{
  "n_layer": 10,
  "d_model": 768,
  "n_head": 12,
  "n_kv_head": 3,
  "head_dim": 64,
  "d_mlp": 3072,
  "vocab_size": 16384,
  "activation": "tanh_gelu",
  "norm": "layernorm",
  "norm_place": "pre",
  "norm_eps": 1e-06,
  "positions": "learned",
  "qk_norm": false,
  "attn_scale": 0.125,
  "bias": "all",
  "tie_embeddings": true,
  "parallel_block": false,
  "init": "orth",
  "init_std_qkv": 0.0232,
  "init_std_o": 0.0288,
  "init_std_up": 0.0332,
  "init_std_down": 0.0332,
  "optimizer": "muon_hyperball",
  "lr": 0.00843,
  "lr_mult_qkv": 0.5,
  "beta1": 0.95,
  "lr_head": 0.00593,
  "grad_clip": 2.0,
  "warmup_steps": 200,
  "schedule": "wsd",
  "decay_fraction": 1.0,
  "decay_shape": "linear",
  "final_lr_fraction": 0.05,
  "batch_tokens": 65536,
  "seq_len": 1024,
  "doc_mask": true,
  "train_tokens": 596100000,
  "steps": 9096,
  "dataset": "wikipedia_en"
}
MLP neurons of a small language model. Each row is named by its layer, matrix (up: input weights; down: output weights) and neuron, and shows model dimensions 48-143. Each number is 500 + 50 x the weight over its row's rms, rounded and kept within 0 to 999. Numbers have three digits each.
After each neuron's rows, "fires after" lists the tokens most often just before its 100 highest values on Wikipedia text that the model never trained on.

L2.up60:439508519509455459423558410440370437482471512457427422508561460554514417572535591509584457530525528599509478369512513534558518470562526447527496488577606563529457508505539524451468507583499462482541563485524468535442466529439464520559591433525530447532485478534450508481408531560489512474
L2.down60:575435519488459389479464513504437472559510474515472615437479474495491440528516583552496556476414542486471523458505451481506537586553508500553490564522549415470480419502505463481515501521361549482494474444520423484526526509468492462541582468552593542451431553508493540559495479527512552490
fires after: " the", " The", " a"

L2.up1916:600561538527459508448545382550475483594442476410435496464498581496575485437561565535464512545454451519432417469403495520550510448488500602472528471523486459541462428535493574477473475598538578527555547524493496521560551492448492596509422554562520512507605429548480507424512494521504436472
L2.down1916:518459507551479385449507513526471448499462534520549539529503487413554462493535526467555551446438496543451474473474619482450461534541472547406448549522468458563558450516550524408493493639549496534579468510447553557567552554427483529537443574547509554538537494523478440505556371401563396376
fires after: " to", " be", " announced", " would", " take"

L2.up1413:490463473505565485538538472516502422471583547547551430482503563465547444460534386394473477517580461518398455488490431481468508534537521445492555401494558393536619518543495534459448531554467631478470504591470531408561511523517462448476440576427474431579532422533472502570529520387442458472
L2.down1413:548489581475543409544540470456526526460555417503587476486488507465446509462500441601433595562521500440585406493555449505467529544501515462557490515528535488491478577462494464421484501530491538502562506533582651520531524513562481463555406465515587523488535383488550502512499431469502519524
fires after: " |", " W", " 25", " 38"

L2.up2961:474571515527451548521543475498546472489442456507498532456559483470467424438518569437439453547568554453447575543441517545459532479517278451517563551577411493437501418530521438502519470585505564506471489541542515644543463492515487493462394468563486512481558569528470476433501457507490453507
L2.down2961:484474528510656443559527561590538424614517536530545548479539470456471494606496521399435504527598542428464558482547434514456510558444427481434524562461475477496543499540455393486450570420439459442534455446576505476479467544475501465515452549530417451372371571501507541516537493522489469488
fires after: "\n", " there", " There", "There", "==", " '"

L2.up563:504527562548499614541487479516515435550532446456500478499504516458436590568509443561505583527362434427527515500519471501487511489480484542418373511466518423473499564477503497422538450498490454595527439496491551498592563471511432492533529557446524515499476572524542477494431512446435563522
L2.down563:576515547448440580504610445528413603468559479592473498390467548561525498525470516445562396499503462566537560489580540524468506522533502477489486566483492453492502491427526402475540476548461478467466493529552507473566473515492489518410381472501413510493431516542543560558452460596514418516
fires after: " was", " is", " been", " also"

L2.up3011:495515513445467440440520383416488550514568600489382523442473507386537548496499382519481449501459539534521513577469527566514446466551412422520523445525556502605515574540558549470540487476515571466398486513582444455394495482522543634435435429468543514412516489484414478521566464447504454504
L2.down3011:518560516524452422445511480547505592378495521539519519485513600564389415479573519591468518471569485421551494547488457625486613481565475413592506576458473477430522423489522430485509456457567472497489517506475463540462530433530551464516405459549581498514475421401501473530494525505526527515
fires after: " |", " for", " with"

L2.up1683:500494508457453531488526472433510499489559482513401530546567534464457409568487462488527400580503536457466611554572586518549627482475486535538536425452595554535484492558471451497503485567413480473477494411506529498508536549506534536488460447457418431516491492498516426503583507546467508508
L2.down1683:457515452447486483562383530524542510505552430502469519591531419484516557548412501483498499482541494560533584414528518535466473488456551506481524516493462501495531517523416526534507483571483452501501534526534466529493484564533431550513510550457387488567489491486532465550518561549577478533
fires after: " the", "\n", " The", " his", " |"

L2.up585:426548435440460462484501473426523511481495522488422445506541512559469545476589497480477485553531464538492484537506441474539547466466446461484537508527539503549527537471500569513435437531530599503472503484461558409444441526432492403535530506464407544547483470533386488524514450419458519596
L2.down585:575509619450517506415500425542488564466406509520456550577392494516610534461532477535513443452501485381497508540468450484494598418346582551352406558491496545485482515513456391531568565539554534508510533518482499524469502509474545426461543507485509538448474580542482527520453556600462479567
fires after: " the", " a", " an", " The"

L2.up2017:429443591522530599547475496474478390525351487472483462535476470466513490514447486518527553598477414416470548530577562503500478494492455498490503552517502624515489494493547451487459510600485500539505500494377489578452482463536618464454563401482473552529537546366585479518484523411508511557
L2.down2017:460497446478444553676583493547439507458428464520607554475386536501491543472490524514542493496496477487566463486491526524584507482441511418516391561583525509491428569493573566467477453477547561530399493446441452506419471477518513509549533467516575475507532507503485457481575512341487526433
fires after: "\n", "[", " '"

L2.up1050:569537560489548408567517446420410509515516381484523547451439532500506457465435488522513449435530452467408509492591461417567522559517435566547425483553484535478512428435579491544520511497483504562415524427467494462502500573539516546589473456552546513489545508479464454503523538444474449444
L2.down1050:524540504468452490434495489579540379566433549340488476546472471562481537519527461475523538429529537492436463546455533459564568426460386449527609476439597456474515538566421547457465426404412562510456527566528526586465512551501515562545518455479505472375452561379450516501526537576508591497
fires after: " |", " 1", " a"

L2.up2396:564528441500429487557449425538480479494422537471476480487482629504479547447555511496447473393505548535481536502471550530523548575520522476448562568467545549492503521541525531466551624577399639465471469530427524533568477547541532533480527481515499494380484497578540503559418325410561457561
L2.down2396:488551453465516515589549532532451465498595510455436450453479506572412496504537546448482415488504501497423609521557477535530533442530499534533526531553482415509490534501570481538443513467504556542469484489566423514430472531478498432472470428501527458485456565495549513417478386519396551490
fires after: "\n", " (", " \"", " '"

L2.up987:503470504502486577593507466412433450521532472458426542559464564487547532526442445399592492460540543430501501488520513548502499502434576515539519620409511523598529436484507499545522494557570574475414493491496507363494590497529439591501476339530476418493557501526525463520494496511605474600
L2.down987:479522509524445536504457580529511477478504499521499521533517505396527507480535464568520548568406413550616527469538457489523523473490512504467579580596549501411430524406460545475574474480499545523526527460431459501502480590495547510392589468486462583498529604463419551493482552526529453512
fires after: " and", " as", " to"

L2.up3058:489501448503616547479425515422569423496495477542509531495574558478575454490491456426524467433477387500481482449591483537465521388511561565406508561460496412452414470503434534466549553420535389562489452466506500500478478406537492501488458488631517410395477461430492485459606543497541510487
L2.down3058:465473500443458419513459475564592535483523453500499544536429530543510470433474491473449398572555469553497478508491540444480532498581493484442513556529494570545611639476384541479545412449566553487418540498511506505461523520461406504473540577485574545504470454492524429454474527468439528450
fires after: " was", " is", " been", " be"

L2.up106:502502647550503392553482474583516496521541510508501570531435399527571486486569500520596450483482547514425583524541591579593486568529427482476390454438495481520520445520497541478549509539479605447492499581566550537439487470412505443499467463566429410542423558493535616401557539517498439492
L2.down106:498464486468565510568528423527561558527459560501569532471564483517522530489513546482479475456545581474526517535477484590579530468513359496404547428464496465565547517546501432458493511519428515491557461609573458438474491560441625444502456566547465511489438540456499572436480559551496537458
fires after: " |", " p.m."

L2.up2185:497445543532559462511540486379461483485468487459509617461470455398545565548469507472497536503531496414434470482497534528515529501431467490549512463529555430503524452476501535414449469476532505461520513506559421536473457559542478548461490525489534485506495580480474548493463533518544438385
L2.down2185:564551543509602570540556540459610514415483413482481556481494480555476484515544501538419409554499504469493507451605546425554474528527453577599504557519508568518564408531564490523597442523490493525572555601509465506450522492512508420483527560421515510583557394467474523454546626465452423399
fires after: " to", " in", " he"

L2.up1005:493480462500463436443507555451486486475414431488497428552450430561516551538455478445467416455510459435494485469477506479400542553498672478532554522466419560462530466449571534448501556435618536470471580582454545641502533470434627526479498454486468543479553610418486474449500521514595481437
L2.down1005:521551498472435450555516522506504498562394552484473495548465476499473525594562499482557476615458511439531568444453428501478496563573491575531490508455443512468565555449524381535559447532543504498494450525584430588508507454527406438544462470565565459555408483559409480486522505501454517486
fires after: " United", "\n", " South", " |", " a", " Ug"

L2.up1728:556532399483392523470499525551481412517476479531454581413491601470449542511499549460462539502560538524480506473516554437635551471423474480612548445486505448441470447526426545460523503483488577542523500533494518555452450464425532454499420447436513474510481497448482520467539468444462526531
L2.down1728:542546479551476457531499527583469494507538543514458575511494469391568536479478527447454570466543497445465540508561495458528555402510532572523489476522621438470491481483522434424564475492539480537467552545520525547445456496483462365568396530462486543446494527430484477474547476465515501465
fires after: " the", " his", "'s", " \"", " their"

L2.up1906:437463517389459430515443502427478498515518431480532549534513418503487508514548515505554498473455520520571424563508558524566464444444551593534519517485510452420502455440470443493479543441424470438457514443387444574441587599542537445436536571575469570570519443503543432451535520455526565526
L2.down1906:504511493560409554472519461393437440485506500459596406529536577471577521502502518432571479516485540540513495559510468451531492557481551507461460517428501495454509511535446518599424513474415428543512522500584565511583505532515430536532504449546521502443403491410522490434481470546564468578
fires after: " one", " as", "As", ".2", " part", ".0"

L2.up39:530393394494470437507528476392479412434491516401448603423499490468471445464538468434522444510506464453472557457421517486509565538451515560424520475504620448525561538551495520430511567500556547421469543502482503438482529469533460488537570512498457546462437484495478472482481478475519459520
L2.down39:492427494492593474551538503515599544533510535559562503547580405519478531490504480522460511471465521444517518495519498464534477458437493510402469475519472501476477543534528522363509484435494567488496510508496506524441525526434543441643552434423464514465541488517471484498526496493504428513
fires after: "\n"

L2.up1469:465609455590421540434546574529527595493441517628504451527486384453511551461469510462436565658442486483464429537522411463475533530479574545483550616481636484511557418443450559480490403521484496525472560591496460458520437491397518422485551462481500479401541595512493530499467592578480412540
L2.down1469:585493434513510565374456440447581520567518556432545527504477530534530498535517566410537444461531370521480446485555494496452494503463489498543526476451417478572550447457492485506464516530590552513468484475445534499470519471558417434459495471507485483490490499576577454633527510464585482534
fires after: " |", " neighbour"

L2.up64:429530472598452586516404516547531563496575527524531512522547487457493477443589441512435507494478416636505495553430472523518474413507458489524489431431605530526567471591606520503461475480454510571410412518525505511467531462469505556506515507370465547461537481500554518464503486448528481530
L2.down64:491513494556467515476462525542446482552520557502524515460419554421571491488558438562427484499480596555522469467493497470547499436518520479480453551462517538541552452511540404457479469528465519486396469555472515498445481526530500505474399606403520467456490463409448563480523488431557537474
fires after: " |", " +", " code:", " (202"

L2.up718:468470561572532523521546527481453503493566419563440532469489434445513515498581413495447508471588499510569498487458519528597477539580483576514499428493454505541491522536457610420509593560435579510529484569477531538482574535458505457449488490439512415460472574509454504440459500450494414609
L2.down718:566499604444532521493538441487441551426543512454521516457490483509488487465548454521411509510533444428584467601429440529575574545542461517577575485446537519542448640554457548445501586515452580537516622558505500511506571546580472495384459494511499515423475588553489498511485560510579466559
fires after: " |", "3"

L2.up2928:439471454623518442509508489570491525502497436493467460489515459540487518431495533519533423536536561599441510482473585590576513551528543519473533557497478462526495523581551490505535423518481440472484453497522607522501611499553438498496543533454459456635521506486444462629473467499463575489
L2.down2928:472462487477499599619496461463434507498629448525512518475415542464525489555468537554425584561544475551538475530486481514465425548463526545489486566452528463517532494563470454509471438462559399556421566495533567543467464455577525417474471466484427587559503479422474567539536523496489490498
fires after: " the", " a", " most", " first", " The"

L2.up1282:447533512599543497548540552488423544428500510565491552469447513459440464526505520484604427571532522607530413516504520550609523517470522490492485433419482515525455442447521543515399525484469635504525451424505480546436652444546488590406595464498568429449541421504525498483505494534454487486
L2.down1282:480495461595500532515536484463470507474411481602395539461493581473480509528476495557466547564506496429539435572534525560495420523474493514439613492506500442516521471521573450436559567451511491477410486486548484541601550552581553488529407603520472447547536483439639479538547532403500498594
fires after: " the", " The", " in"

L2.up2423:406549553579458517496519444495458413529553539560412531485548459481461592441520476417575468464470516523555477407490522457529568402553509540473490460502462517572503544548489452519447434490545475548508461481516478381493474464376392497568480526543456509554510463478427499507525523460427498490
L2.down2423:420502528523540596494538410554508523503417518513537552451427501532469578465511488475438451414498560540570513460505536480613541471515508592457421450529609411576607501555404498456566622542550466512489500498598495495511433546626422494505580440568491497445461425556534492480483590512485491460
fires after: " the", " The", "The"

L2.up2287:484526427554532415515505541592504519491500508412571581456538584513540494472559459623437476477479490531488475439529492532476497474444478502457473593485562494470522489469505541573460614498484512530544510513504478460429471408548494498479527569455436556523523523543507443537397450488483439493
L2.down2287:487487492470379455426519600623522592535535494478515514504416498520534463533537475570505497487377456450462452561546431474524531517403471560542531455502436482529573486526431539498460589470464602454489541492487533442529412480582577440584413461508512434536493443531530481502424488547489437428
fires after: "\n", " |", "N)", ")"

L2.up260:537446391481472432476465501565408548437460601491506547428556482568543439401459519470585493559490495516495481397435557488582558512479437384589519521419564535459489520485532488484523511511507493465480540419507489465449545529490538537409358431443466396512543526475572518556471456468512541540
L2.down260:514511420472469522548567390443492423528618540519508557428547530554499429479557515475507481523550513506488515504551495481404434484628508611441529519443521433468441595603488505530497332590503561502496552551500495502564457459584533515515475517562494475435496501459477515510510519444424483478
fires after: " the", " a", " an", " non"

L2.up3040:491516512473570448509516497464483489586473451479493451567462596462599442593567494546530478563578518544421479537458526553567435430552457601603451468537504452539565542496492462444489516548448575490448397480516495462480567514548504473486439521489508559470467484553439486469537508586528477469
L2.down3040:504579534566491456445546434500582468545497512400583568472474515489531541506562615509507502428523455520511585498443524463528446399602463543503508514513560584498495502435485462415411525450505543504478488535427482450481580503493555504466481541566581559442474493471501432500527527506511394373
fires after: " to", " not", " would"

L2.up141:483494427530490448522456571467510562505598469558422576524478471444425428498367483511461506551504473443405548485498538424535591567489436404536515423542436497459560431538537453505430548512486510488578494373534496572542558556473573422547421535540443420492511490534574547451444470471561512517
L2.down141:481453448423515503583532559495482544576483445538466535549473522546441462571495571472441526519654585503534470533585476441426455538579426493516508502439530521514420450473471526591562406501618456512477538436470507523492463483466506435460469526546478557446585439584557440584514514462492493568
fires after: " the", " of", " social"

L2.up2478:529585577573486542460497532441410549461576520514496502522463395499512528535547495472494507469495461519480505521458518521421501495517574557465500504487473506494504473555489536443410561435548523556442609555513475525422496445569514440541551424523474572504389499546522423516547517586474493576
L2.down2478:496495456427428517520338410462545440424465546549589465531440539626409439518430480469515533543503541530460487465542471529498455538565506538542511410513515468431539490566484518430490489431464447479520515498416517450468573495550503553424577439514463492493496404430523591558539523464495479495
fires after: " |", "s,", " Pennsylvania,", ",", "Th", " (S"

L2.up372:466463539587538546609488472562542531526424493455517587564504433468528446491502372363515539574515554430508505539481448532624495472458447497452587516493431515425493570530473529559500468567475555505452505503412542532487428419557429453482468383600480590532436536503526477550558539439537444463
L2.down372:541487496508569499455466512498433438565452603525435436493631544482498565516585563475560489410522371546534455444537449493470529497533487472458458488502632531491404475553449547450460549499548439442461498519500526437434554558512440399530509447570422451446537588502547464524524476537460543492
fires after: " |"

L2.up1125:490508454486514538436475569530505500510508441468391590549521475490582507511602515549552516522538484496495496617478517513517516482520498498522508567511506475617502542465492526498483479460493494533503499564497565471617569470457431459520551453525531525426487485543601455482553447533547363528
L2.down1125:526581550372510479547540440657548458539505534469426513449460570607536525515567495471451483569519586516521507550535506518442535427526518532500594589416589565536475548540473503498503511493545416499496576476543592465479478510494474611485564497492487495472457491582599468508495493581548414562
fires after: " and", " is", " was"

L2.up472:518543515513572548498530483394503509571478531571518513467609539458490445522537432476471433561490568557434619417458552485487579585434549450482501454559512493504421539484520517559493499437501471492541502551599507460605456555429471481472578489390545533554496583557446520520457530462541550538
L2.down472:528550499412502482419504517427488529532461481529547484448503583501563495446424436569459458524446527604540538505489503570578537489530492553435542416453348480594393519484529480503453495541484431553567496543459530451514433472499498570544466509515584456447419443512500583488526562432521568580
fires after: "\n", " L", " "

L2.up503:395485460512514390510505546571510503481530483547517467510514480425542456426476506501632484453491477538497501476484518512513477406509522444574578497522460506522536493529539534523512543560534409410444534472489451455426499501559416593458550508471498475530449462362426467506542510445450578497
L2.down503:520477425444443495590488391570519526524410474455540537383524546551473458428462468518429504505485495480593572609499485476501526421534525523510540495528446413499564482539443547525494538518445486497466587537556525481483579523470475588485534513558562468452485474438516474508471600481449597521
fires after: " the", " Institute", " The", " University"

L2.up2403:525499450501547569549582478483478423449601475441556436464418473509425449523498572477541542566444491588440602423530476563496496549516463497458427459394400506475602527492505596466505355552526545480343480489515552462476459525525502452453544499570584541473625530481466567498496454439600517421
L2.down2403:469498484494427485533487421458409483541439473491449454491484467526442492543552520471468446461535622527544567528444454475483474522541429528492512576528527559505498515507511456489436583497454507538501483382549469554508555478513509497517464570539543426558501511504534474585594478593506489449
fires after: "\n", " in", "In", " the", " In", "=="

L2.up2914:453491497555446454485499502538446512445537518528453502488535465542494402492532464433513492536497567484504535455519510491526557517484563414593477496539532410498460499468542538549499542589508530423488503545487509422440506572462623516536497423460542477419485497506608494450526440436463512536
L2.down2914:533488491477528599460524530536447525468466492462492515519564503443571487528447491504450523490637480549526534450526434379537563567535493368574486434518395494555474578477473561545560504580554580500550419544437535498483479529350504587431471452461473463475548533455518456432522554470514412568
fires after: " the", " The"

L2.up801:495482506480453397548507491559460516515514413408505506511535398419511479454550403456391440460611510536517404476597520504538385512587499475488503507582559442600468513501426541414483603502514579515420493561469499503428570440468458436495460515456506417449474520458479492411479582489525384448
L2.down801:611589480440530481439499425490434504424506504364518524475537496545549577543597530472378555465457482519527451558429471501575446588510540475481553525483478532477501498418516542376428589545509510502527545539510475522424549518536491410452492544498467507430512600471477508477511555517579433553
fires after: " |"

L2.up2702:593456454528559596568444518516538492525442520609536520538620437459488521460478485555455521508456552468507472597493526562474446546519541502490620531465565439522544434499555485497447457439634473530472585506463527593524570540551483615504618504539477576504437550435524533483488528528552616530
L2.down2702:599479585480594549517428499554472469527470577459537532555671523382551468543484486504469498504530403466482463505503435541482352464489515500463509511461469530523575460589468453542517524473506447479425525562599582521458486543505463538427507522512521494496467563396449415512497570457529591455
fires after: " the", " of", " |", " a"

L2.up162:550377536506555434545511453538491530453486533444510430461431537524468553474453512387537471415488627413562600618526487544511493470539489559477430497506473567500512434425476481414466519533526578469459485513458476456574496505500489499521431522549506455492532525489495442485546511510464479492
L2.down162:508504585496489568563387473498479480489568573485523511477583535485450499522483554452517514542539572474557543545573463504473498573554467526487511455494539481484486468503477576498431506486423492449441495559610482461492510477504504548453531554555503449588531475528542424553534374480536413503
fires after: " as", "As", " to", " be", " As"

L2.up1067:539470512470508524491551564581497454492463561469507536459551578546569548404514475425570420504474450452476601402515575528554525464458571454559561576467509513583391512488586465520488486506482473496536530413485555468528510561476547603430564485468533451463516551525442576479633433455484545583
L2.down1067:475458468565445446514523485495478473552497552494431440489552500506589486439537485576539484561532459495490532508462602475472441575515594475486451464559525481479555468526422477464516408510508480559533533523516443435580492540525471522507504404526524531473534467580424589553491501560529446572
fires after: " the", " a", "The", " The"

L2.up2319:489528423578543422518552541562458527508538369449495482461560444505390520510606479485603483513443597573464573504534548491498489395447482412464554476439504532496499549517503469525483442402571508499516397407425497432494568399490476560469463501434480485480448525409577590407516499579555565500
L2.down2319:500499483466430565533525500488482501538550519577392508505506524534508496452532523537486500467485480511528445618478512446402579561502459435525519481509514383552536489571527425566553379477484527442498366591524608485457518444523462485420528474529486501521545486500463551499517507460434500476
fires after: " the", " of", " to", " at", " a"

L2.up1416:486516498486499536582474468484607480514516480523487570546539508491473451546450524484456484542414445509495498465474425518649532591503527489516570487473521475502490566477572535541541482539506565471540404533502527526459452489394527525415495429495474529456460457476415476506488503530429426467
L2.down1416:559632501511426518486513546511537505482514579556455400552536475477584522537501483541474595482570522489460497496488550463417559548481438432457505455524387520627545537368495515524499505529587462536570524470494542519476501494433515444463499443450482495491528601543470547516489570443438572528
fires after: " the", " his", " The", " a"

L2.up1555:533536495444465430449594493525541566487583525583477509508467491511503484559446455511509499464493524484610619492601549474450476449525563409502517491473524481562479494477515455543477500580580412502463465403442461484470497545552485593479559433468506470454552466452387523458481532511417429571
L2.down1555:418564520559504518537518501424468454417491416556547492445490459510607485562543504528520541529482555531439436540438467490517523576457472461495453435426525415494511436555542484576461482499520451473497467485502588509499543487472415453502453513468421434545516533527442557540524493564554484480
fires after: " the", " |", " The", " States"

L2.up46:476423408568463448497532410513550416559450558430484485457489413489586484501510453561493445549419449493477585465474583502470483438542543558493472420516505440508546458501546501564455526480546534480426491369544491445404542433502506508445532499479372391459543450570504560530469442427544474528
L2.down46:426518496496488496429572558517498529565495546565503455509542501496531447589552526485493560537426420407492572537488457527488519511440497489501427423513503451524497467467527504505452470488501579454460525482461541559417568464545493398536446552451508447584569488487480577541499498578546500531
fires after: "\n", "dale"

L2.up2262:531507335490647421453513550625493484489566558533526510478503454511474344550559558545485462452527503574408418509509470448471555453519543500397496499477488533518479490509507515527425449481587457533583390399543473538596509483455558472521498508488403450501451522501420410455401491474439420432
L2.down2262:509428421493471496598515439563572503606464507439470434563404611507506487577524435464378504488531497502567519584426466478616380473495460505556477559512565508539424550425519529463552499522469568549461450519454460437592483541514520496486403540543605442438513442472482494534509411463465474478
fires after: " such", " and", " to", " also", " well"

L2.up320:416520506573453479483478481495554440387508466548573526439529486491509438548577495443558510458488387483524514373394528487508485470487405525490522521558444487522465482513557491456435511565401558473498513485592521524574501441569473523522470483480430468488454524453392507531567537517478457498
L2.down320:549514530508493491484461454459522505418547373497497559544561468469587507599429459461480484489480546443472463448424516451539384509521433582455488479499510483522520492502392556448469457456428534494478495540478492426569526447518607565484476489463466495512457576449410591541460487548524513483
fires after: " the", " The", " his", " His"

L2.up2847:498515575526497516515533456422434412425483505524547440521479585530419503439506488516444522364456589534436496432498439482538481465464447512396482551512475474453562523524516538486498536472516413458510589553576540432498471570491469580491539446488454497458506515503488508477544543474500502498
L2.down2847:463542531478493528431585486517458409414463545502413516483450548475512363434448452585482518505476509455372487528557501418552467420430544468530565496480525543533452454461444566517495483506543504538456476489592485471512465598472403472505482445448523498545590411538595496497557498512424536457
fires after: " |", " (born", " 6"

L2.up1026:444489477437414434525530501510465512524517498492438475527511533483555393588533452472522446455580433616519511451494425455450471389480419551457494474508541535569429546435566455492551467464580572483627563467457511434552481456540463536500483507508518500462493443531463533532449440459510531512
L2.down1026:496450549617537542577488441504537550539477517469549507506408482570533482468531552481529524465468517451512505505520472471438518568499515531482638490569487437515559522515460510430511531533421539447520513543537485462446485489512463444552484389484495508511476522409485506494514479622434564488
fires after: " the", " The"

L2.up2449:447536439602527616553507517594556541464495511538396560483543561525501489526538479542414554522521435579482446556582488599550505526497583553429479561500476499521406491540459509458556436522483486534537438506430521466558515581432510501574567505482496461476466468443572473491559530526460462488
L2.down2449:582418510460511497548471448614460586486612484506525511556483536543481588504483591506518455462587485457376474565487451524555465442467551417513436501500551556457549454505557561521508531463478538511471482535535454569512506438494549560437602463547555417523535531525486386520572511444495502545
fires after: " was", " a", " is", " the"

L2.up2462:478469435420494576478438489499567512548474531517407473512432579449504538500516478501507460493437556533494471566530487420585484532529565534496514492372568515599448584484480572434439436561461605442574511532592494558433468492491494578483470553498500509557443492527554439380455595593523516472
L2.down2462:512534517478521572429528474473509513461440567465528519592504575472553552447485464462510480455560490392411425492427357507587488545540530475497541530527621444545423525601416536503501474541496635517544560494511501507502499471547477455532516515445516453556451489491515495472391486523569558543
fires after: " in", " to", " In", " f", " the", " j"

L2.up2939:527565517510449446424455547555538391627520468519458504441585439539472554519513506542539560582509461471480463534473534529536500492403478572390541470489577441508482518544434535448533514514529519508497486532477511520594529445533437556481492512539450525426545480481540484580565575504404509522
L2.down2939:549622464509518463507517530526467508501437517423473513565544357458477598541550426482578494490469498430444530505446547569565424477501539491480476515564547505568560515487472528434566548580541461549528471491483445559527515567554442570532448579470533435609493522612411569557430524539540502533
fires after: " of", " the", " his", " its", " most", " three"

L2.up1719:520482482524557446525519551464544454438533509636470592482505526544349522480537505459459440521512425540427454453532562542583586566471504514423492560448480510543456536490534416478413519543530591435449489394509396501481523521525576495462546546553484447409455345559509536465437376533491446505
L2.down1719:546550480530467494508571528422515481390464483600503503540452423503488554512495519465562529518590558439493490469547507497556499481481570566431539473613445467483502414475459622524552542520586467513515443580567496478600456463479533518489473579478438470454482424501527539609394426448535418558
fires after: " the", " its", " The"

L2.up1990:477448502488489568517487471450523404403471471528525577448573534547438506461496615356494481569565539521517636502550563468472652482520496537433566521485552534459503458553511469487527421453564406588538448476528422513462531556432513400488500531575428485516558667457426556445475487503482560504
L2.down1990:409426483402402541477543517547533532513495485453515541514421554433475518476513492591382510534575544561500533537515450468468530521535534525435502527478490514493520532567498585508432515513483488494461439498437436471558476450518486513477492535480565593471498451526567589536466561456383589451
fires after: "\n", " the", " Western"

L2.up2242:411640434445412452474494551563473463600463567552552475557580450519497563546498533499413477556472537484523598474530508407429535537572519478445431523535482503438457441468520557555532583495416526533503595516594429518425577447455451445483567451546501490473527580500480500457528524532436474522
L2.down2242:576450531455447459428559448574567395459475519512619400425491448408526472475506554459516497452458413512593537455422554422497536501457453505465468439540451564480521423517494504514432449536498516527489569481521498515594570537491459449444474472554581506456536472670492539624617458499500514414
fires after: "\n", "D", "S"

L2.up1149:529599558551539475469491529504531589449435429536538467604517547396564404464416409553470509510450549508337423420483507558500490473510581470421534505423544541560481546519528521445467480460507579458575537493478498590430559476492467472485530531511514499573504563424543440534449505476445491534
L2.down1149:544561475456507530542528418501479449490425526459506537572452529503502476551576471503513460569484529533521525475537513484532522528547498494461450428506510486550485541587453586538592579547541472462483544415445520504433525644515561458578486582572494428514533479470616507563522544527398525465
fires after: " to", " K", "K"

L2.up350:450487513510514433498567484428446481499413472445456496428514477561612506531447446522519476479558609487571443522497582476447547542529451559461559457422593512534446472519545517561472467452550440565448529532485555480453503523486483578485459508505473453515607376504481565403455430487486540506
L2.down350:488476533472537574479428378472558440542460480468537480482404551521601555452408451518512506460503500476435478480454451566462465552443495530498497468413507429466504526513590447508537519557518409422558471428597548556482417575486477409478509450475576506428598478488535467403443550541490583486
fires after: " the", " in", " a", " In", " |"

L2.up1023:571430450538528462501549495576515534457431474497494457389531603491554537440503497520419576473525457555414632546529465502554485496602444539488486468554498520612526501518514511418494557401494500604507504406493477571518487476426593444568433422427560569589539508501525560522413488484482499474
L2.down1023:566571528490500476473451476547569393451461517445448497589640556459503474432461519438509511562490378588531498489490527498486564497503555456517556558522459625542495478523487588493475448517509457623431496521424493503499532482444562455457458416490511473622502531423479609555476512508502426450
fires after: " |"